python train.py --rope_fraction=1.0 --tie_embeddings=false --optimizer="adam_hyperball" --grad_clip=1.0 --warmup_steps=328 --seq_len=512
MLP neurons of a small language model. Each row is named by its layer, matrix (down: output weights) and neuron, and shows model dimensions 16-79. Each number is 50 + 10 x the weight over its row's rms, rounded and kept within 0 to 99.
A block is one neuron, or neurons of one layer that tend to fire together. After each block is what it responds to, as a language model described it from the Wikipedia text at the highest values.

L10.down12:38 56 47 49 40 66 56 66 51 49 41 57 65 44 77 53 59 54 35 69 39 47 54 49 56 32 53 42 48 56 53 42 45 42 50 55 30 49 65 51 47 48 47 42 58 38 44 44 50 56 50 41 54 35 34 64 45 65 22 49 61 52 42 60
L10.down98:38 57 55 56 45 46 59 65 41 54 54 50 60 43 52 57 26 54 38 70 49 52 49 47 46 39 40 50 43 57 50 43 76 40 54 29 63 49 57 47 55 51 37 55 59 45 48 52 52 52 36 41 40 40 66 61 51 51 56 31 73 42 60 44
L10.down410:26 59 61 23 46 36 40 46 46 58 54 52 49 65 44 48 47 47 61 49 40 51 31 38 50 43 45 47 63 37 42 50 47 41 59 55 60 53 52 53 37 70 44 58 45 57 67 70 54 64 39 59 49 56 75 50 44 39 43 34 52 57 54 58
L10.down723:49 47 60 36 56 33 45 48 65 46 57 44 55 45 51 39 50 56 60 41 60 53 36 50 45 25 48 57 55 51 55 42 43 38 66 61 52 45 48 52 59 52 60 59 60 62 57 52 51 34 57 54 51 47 40 46 48 37 51 32 83 25 40 40
Responds to: "In" starting a sentence (In contrast, In case, In January) and the determiner right after it (In the, In his, In its), plus some mid-sentence "in the/a".

L13.down217:51 57 49 32 59 58 33 46 57 36 62 70 55 46 81 46 37 58 61 41 60 45 45 60 46 59 43 33 43 48 34 58 45 73 40 56 52 52 59 49 70 49 39 53 41 36 47 28 45 45 47 66 39 59 58 48 48 57 59 50 55 39 51 44
L13.down369:57 57 53 44 43 45 61 52 62 43 33 62 42 66 49 63 45 38 60 52 45 70 60 36 47 52 53 30 55 41 48 53 69 62 48 42 41 51 45 56 48 32 59 40 50 41 42 63 52 59 55 69 55 43 54 55 38 52 42 60 27 53 60 40
L13.down418:70 44 63 43 49 52 44 53 56 50 58 52 49 55 61 46 42 48 50 35 49 44 56 71 54 39 51 57 36 58 44 55 51 47 30 33 56 25 42 60 51 63 47 65 39 77 52 46 41 43 44 38 37 66 40 55 45 56 44 71 53 69 40 63
L13.down687:38 59 71 41 62 46 32 58 48 33 55 77 39 58 54 51 58 55 53 58 77 41 52 58 66 51 78 66 50 45 61 53 78 49 44 66 58 38 42 35 46 51 42 50 57 56 59 60 54 40 46 64 49 51 50 45 37 60 55 42 58 49 28 49
Responds to: The token that begins a value after a preposition or label, such as a day in on 16 August, a $ or more before a quantity, or a table cell.

L13.down170:58 56 43 42 58 57 45 56 47 54 41 41 31 40 50 57 53 51 35 56 73 44 43 69 52 60 67 49 57 38 40 61 50 53 67 55 40 51 59 45 49 46 53 62 52 21 51 45 45 26 36 46 39 60 51 51 59 38 55 45 46 56 69 45
L13.down352:40 61 63 37 50 44 54 43 32 49 31 33 47 71 43 56 52 49 40 51 58 45 49 45 58 63 51 49 68 56 41 59 48 65 58 52 44 60 65 60 45 47 54 58 40 51 53 55 47 27 60 46 61 50 34 43 51 58 50 57 46 50 41 30
L13.down641:54 50 57 44 44 43 56 35 48 31 39 52 44 46 41 50 55 60 69 39 42 59 48 52 54 50 65 51 61 54 48 57 42 43 49 53 67 53 51 60 36 51 50 39 40 50 42 50 56 50 56 52 35 45 52 48 54 52 41 47 47 57 31 35
L13.down834:60 58 49 39 36 61 48 54 66 45 46 70 48 45 55 69 47 53 53 38 59 26 61 62 70 35 43 38 39 39 47 46 35 63 53 45 53 40 49 33 40 61 38 51 37 50 61 36 55 52 67 41 42 54 61 49 40 46 33 50 52 61 57 58
Responds to: Final pieces of occupation, title or role words describing a person, such as sculpt-or, educ-ator, footballer, head coach, board member, Speaker, Queen.

L3.down220:68 46 44 65 44 43 42 50 54 53 65 41 42 49 56 47 56 61 59 47 56 58 43 65 62 60 31 48 29 40 46 40 56 38 47 29 46 44 41 40 40 69 41 52 38 45 43 46 54 57 52 32 46 52 72 52 54 61 45 30 40 69 54 40
Responds to: Fires on "Division" after military unit names (1st Cavalry Division), mid-word pieces such as azi, itive, eting, etic, and sentence-initial "At".

L10.down172:44 44 38 54 61 38 67 46 49 47 59 47 44 42 61 49 46 16 48 43 60 50 49 25 49 26 33 55 57 57 46 59 40 52 55 55 38 51 45 53 42 35 48 67 43 53 43 31 55 46 46 60 55 58 68 32 36 41 60 60 46 51 61 43
L10.down176:66 44 47 39 58 49 60 41 47 46 45 42 56 52 60 52 51 35 45 54 43 58 46 51 44 52 37 54 51 28 46 56 29 48 49 63 48 40 45 41 47 50 44 51 53 49 43 41 47 36 58 40 50 42 46 68 48 30 48 48 35 49 54 29
L10.down718:50 59 38 49 77 49 49 64 45 29 51 53 44 57 52 52 51 46 59 44 77 49 34 45 55 48 60 55 53 46 61 43 36 46 63 59 38 49 56 63 46 58 47 51 61 56 41 54 55 67 45 46 34 45 40 50 24 50 35 57 23 48 46 60
L10.down853:52 56 56 61 23 47 60 51 57 50 65 52 41 56 45 39 48 51 54 42 52 47 56 59 48 57 35 38 52 51 33 24 45 42 48 60 52 35 50 54 51 49 50 49 56 43 41 43 62 44 33 52 60 51 57 45 56 49 45 49 62 62 54 55
Responds to: Highly predictable final or middle pieces that complete a word or fixed phrase, e.g. surviv|e, well|-, due| to, laid| out, spe|nd.

L3.down870:34 46 55 38 52 59 50 57 61 79 56 50 47 58 54 68 64 56 49 42 50 51 54 46 53 54 58 62 54 49 47 59 55 49 55 60 50 66 45 65 44 57 52 42 50 60 50 50 49 62 42 52 47 51 51 53 50 54 40 48 26 50 58 58
Responds to: Nouns naming a person's occupation or role, mostly in biographical descriptors, e.g. politician, actress, painter, coach, architect, Candidate in election tables.

L13.down50:62 72 45 77 41 52 38 47 31 53 53 36 59 37 50 60 36 43 46 60 43 53 45 62 56 52 38 47 66 56 57 58 51 49 51 65 44 43 44 67 59 50 63 35 37 68 47 50 44 32 58 49 49 57 32 39 32 65 41 51 46 62 56 59
L13.down273:56 33 49 67 56 34 37 59 34 58 37 69 61 58 48 54 43 31 49 74 48 61 50 51 35 71 66 57 38 66 52 65 71 63 26 46 46 60 29 55 44 47 51 58 43 59 40 60 48 38 50 57 56 40 50 56 48 39 54 58 64 54 49 42
L13.down338:66 32 41 55 60 60 51 63 58 42 37 49 50 61 42 41 45 39 57 41 53 58 51 69 49 26 39 41 39 56 38 37 32 31 40 43 61 69 55 57 55 34 64 51 63 50 49 48 55 34 56 36 50 41 60 37 53 59 63 37 56 44 48 52
L13.down907:38 63 38 58 34 42 37 56 49 37 44 30 57 54 42 51 54 47 65 56 67 60 42 36 42 58 68 54 47 54 39 54 55 49 57 49 35 41 50 46 42 35 57 48 66 53 60 48 61 52 56 41 47 49 41 50 56 43 13 34 39 67 57 48
Responds to: Middle subword pieces inside words split into several tokens, often names or foreign words, e.g. batt-ali-on, Cle-ms-on, Le-cha-zo, We-'-ve.

L3.down922:79 48 60 41 34 54 65 54 51 45 62 53 33 60 58 40 46 56 43 57 60 46 44 58 38 23 46 51 31 42 28 50 52 52 39 51 55 48 61 52 45 55 42 61 59 25 54 58 47 51 52 52 48 52 43 47 47 42 43 30 55 46 49 51
Responds to: The word "to" as a fixed complement of a preceding verb or adjective, as in referred to, according to, regard to, proportional to.

L10.down63:52 48 65 73 35 49 41 47 59 59 63 37 52 49 40 48 38 42 60 44 59 40 56 43 67 39 47 41 54 59 55 44 44 40 54 43 53 38 60 32 47 31 50 52 54 58 50 33 62 39 62 56 62 43 52 38 40 48 40 40 48 63 57 40
L10.down210:47 52 50 31 43 48 37 58 57 64 42 54 64 43 54 60 59 34 70 47 47 63 39 53 44 28 55 52 55 49 43 58 51 31 42 48 47 68 45 50 60 30 78 46 36 67 42 67 55 51 37 49 35 42 39 55 61 49 36 47 38 52 52 54
L10.down806:65 59 51 35 44 50 46 47 41 46 51 59 52 70 63 41 46 61 68 34 53 67 44 46 45 46 69 49 78 54 38 45 35 51 56 51 49 56 35 38 47 41 44 45 51 70 50 36 42 49 44 59 54 50 55 65 54 35 46 52 31 32 49 47
L10.down837:36 61 58 39 36 59 60 57 52 36 56 67 58 55 56 49 45 52 62 21 48 55 46 30 59 37 36 49 57 36 64 49 40 40 54 68 52 46 41 67 57 27 67 57 31 36 37 63 46 54 62 40 31 45 63 45 56 55 39 66 54 42 74 57
Responds to: Fires on the final head of a compound noun or on the suffix that completes it, e.g. tank destroyers, midfielder, speed sensor, chief executive officer.

L3.down251:38 45 74 46 50 41 56 62 54 49 48 55 29 56 43 39 60 43 55 40 40 47 38 30 62 45 63 64 64 39 58 51 40 53 45 44 69 51 41 54 62 44 68 58 50 53 57 50 53 47 34 52 36 39 47 59 27 61 60 44 76 59 56 37
Responds to: Final word pieces, especially -age, that complete a noun begun by an earlier piece, as in percentage, package, shortage, statute, ownership.

L10.down2:56 63 48 34 49 59 62 68 46 53 40 48 40 54 54 43 54 56 40 42 42 25 42 23 38 42 37 45 46 39 62 59 43 37 68 51 52 48 56 55 59 34 72 41 61 54 62 45 48 41 17 61 48 53 54 55 53 66 41 48 60 62 60 39
L10.down207:47 42 53 52 47 45 47 55 42 54 54 50 47 52 64 28 62 54 54 74 59 59 50 46 64 55 68 52 53 28 59 58 57 49 56 48 50 56 50 55 45 62 67 50 70 45 40 61 41 52 54 45 50 48 49 57 67 60 47 44 43 42 48 59
L10.down399:49 48 46 52 50 28 55 49 37 55 76 49 41 69 46 47 44 55 50 47 40 54 43 39 62 39 66 43 48 49 49 65 37 55 39 62 58 39 36 41 46 37 32 54 48 38 61 48 55 31 68 53 35 55 51 66 50 49 51 36 53 78 59 50
L10.down660:52 55 70 62 38 60 55 58 34 61 45 52 38 63 55 43 61 56 38 37 64 57 54 53 39 39 54 44 54 64 38 62 63 25 66 54 51 54 42 44 54 45 67 44 38 48 65 49 47 49 59 41 35 48 48 64 39 44 72 41 72 44 44 53
Responds to: Mostly the apostrophe in contractions after a pronoun in song titles or quotes (We've, I'm, Don't), plus mid-word pieces like Hav in "We Have".

L13.down276:40 34 38 50 41 34 48 52 53 37 52 49 49 54 56 55 27 55 49 41 35 35 33 58 46 45 56 51 65 60 53 51 48 36 63 41 34 57 63 45 36 55 67 69 42 32 53 31 43 55 53 37 27 58 36 73 65 51 60 61 51 29 38 25
L13.down300:51 45 50 51 54 53 41 43 54 46 59 47 32 42 54 51 52 50 58 50 38 50 48 54 51 33 47 43 44 76 38 40 54 61 36 42 52 45 54 54 53 47 54 46 49 55 39 50 45 40 51 34 54 46 48 33 54 65 32 47 50 52 58 49
L13.down827:62 35 43 53 34 48 48 69 55 68 45 65 45 41 37 61 48 62 53 56 56 41 57 60 63 41 53 38 57 30 35 61 73 53 44 44 70 50 47 54 44 45 42 50 42 38 43 58 65 35 43 51 60 61 46 45 60 42 49 46 43 19 61 63
L13.down1004:71 44 56 46 53 45 50 61 54 41 46 41 52 46 52 48 59 62 61 40 38 54 57 52 50 45 42 59 49 63 57 48 42 40 41 40 36 51 63 68 45 63 70 47 57 54 46 62 64 62 31 33 61 37 53 55 60 44 36 50 47 41 27 50
Responds to: Punctuation or prepositions that come just before a year, ID number or attribution: the colon after "GNIS feature ID", the "(" after an author's name in bibliographies, and "by"/"from" naming a source.

L13.down252:49 52 49 48 54 50 52 55 51 47 59 59 48 62 64 49 51 41 49 53 49 36 41 46 56 48 32 39 49 46 67 57 40 53 32 57 50 41 51 63 38 64 51 48 63 51 59 56 31 47 32 66 34 49 42 56 46 53 44 54 48 56 59 51
L13.down486:54 56 57 46 41 45 55 37 39 49 60 59 49 61 48 70 43 69 52 42 34 47 39 76 66 34 70 68 54 27 63 50 26 49 64 50 40 51 65 46 35 60 63 41 61 54 32 62 53 46 56 60 49 64 51 55 59 32 45 63 43 55 49 54
L13.down706:66 43 52 50 59 48 29 46 49 49 63 51 40 54 57 68 62 67 60 35 45 55 32 67 50 55 68 52 48 38 74 35 40 39 30 44 44 54 56 48 41 54 52 64 49 56 57 58 56 62 47 69 41 61 49 60 49 58 54 41 52 50 42 51
L13.down949:58 32 58 57 56 59 47 51 43 24 55 42 58 55 63 67 24 35 54 31 44 68 55 43 46 43 52 50 67 57 57 42 47 60 40 45 52 44 40 35 49 42 43 50 34 35 36 51 54 41 55 59 41 63 45 46 41 57 41 51 57 45 41 59
Responds to: Second part of compound nouns and phrasal verbs like start-up, take-off, shutdown, meetup, runner-up, took up; also final word pieces (Summar-y, remain-der).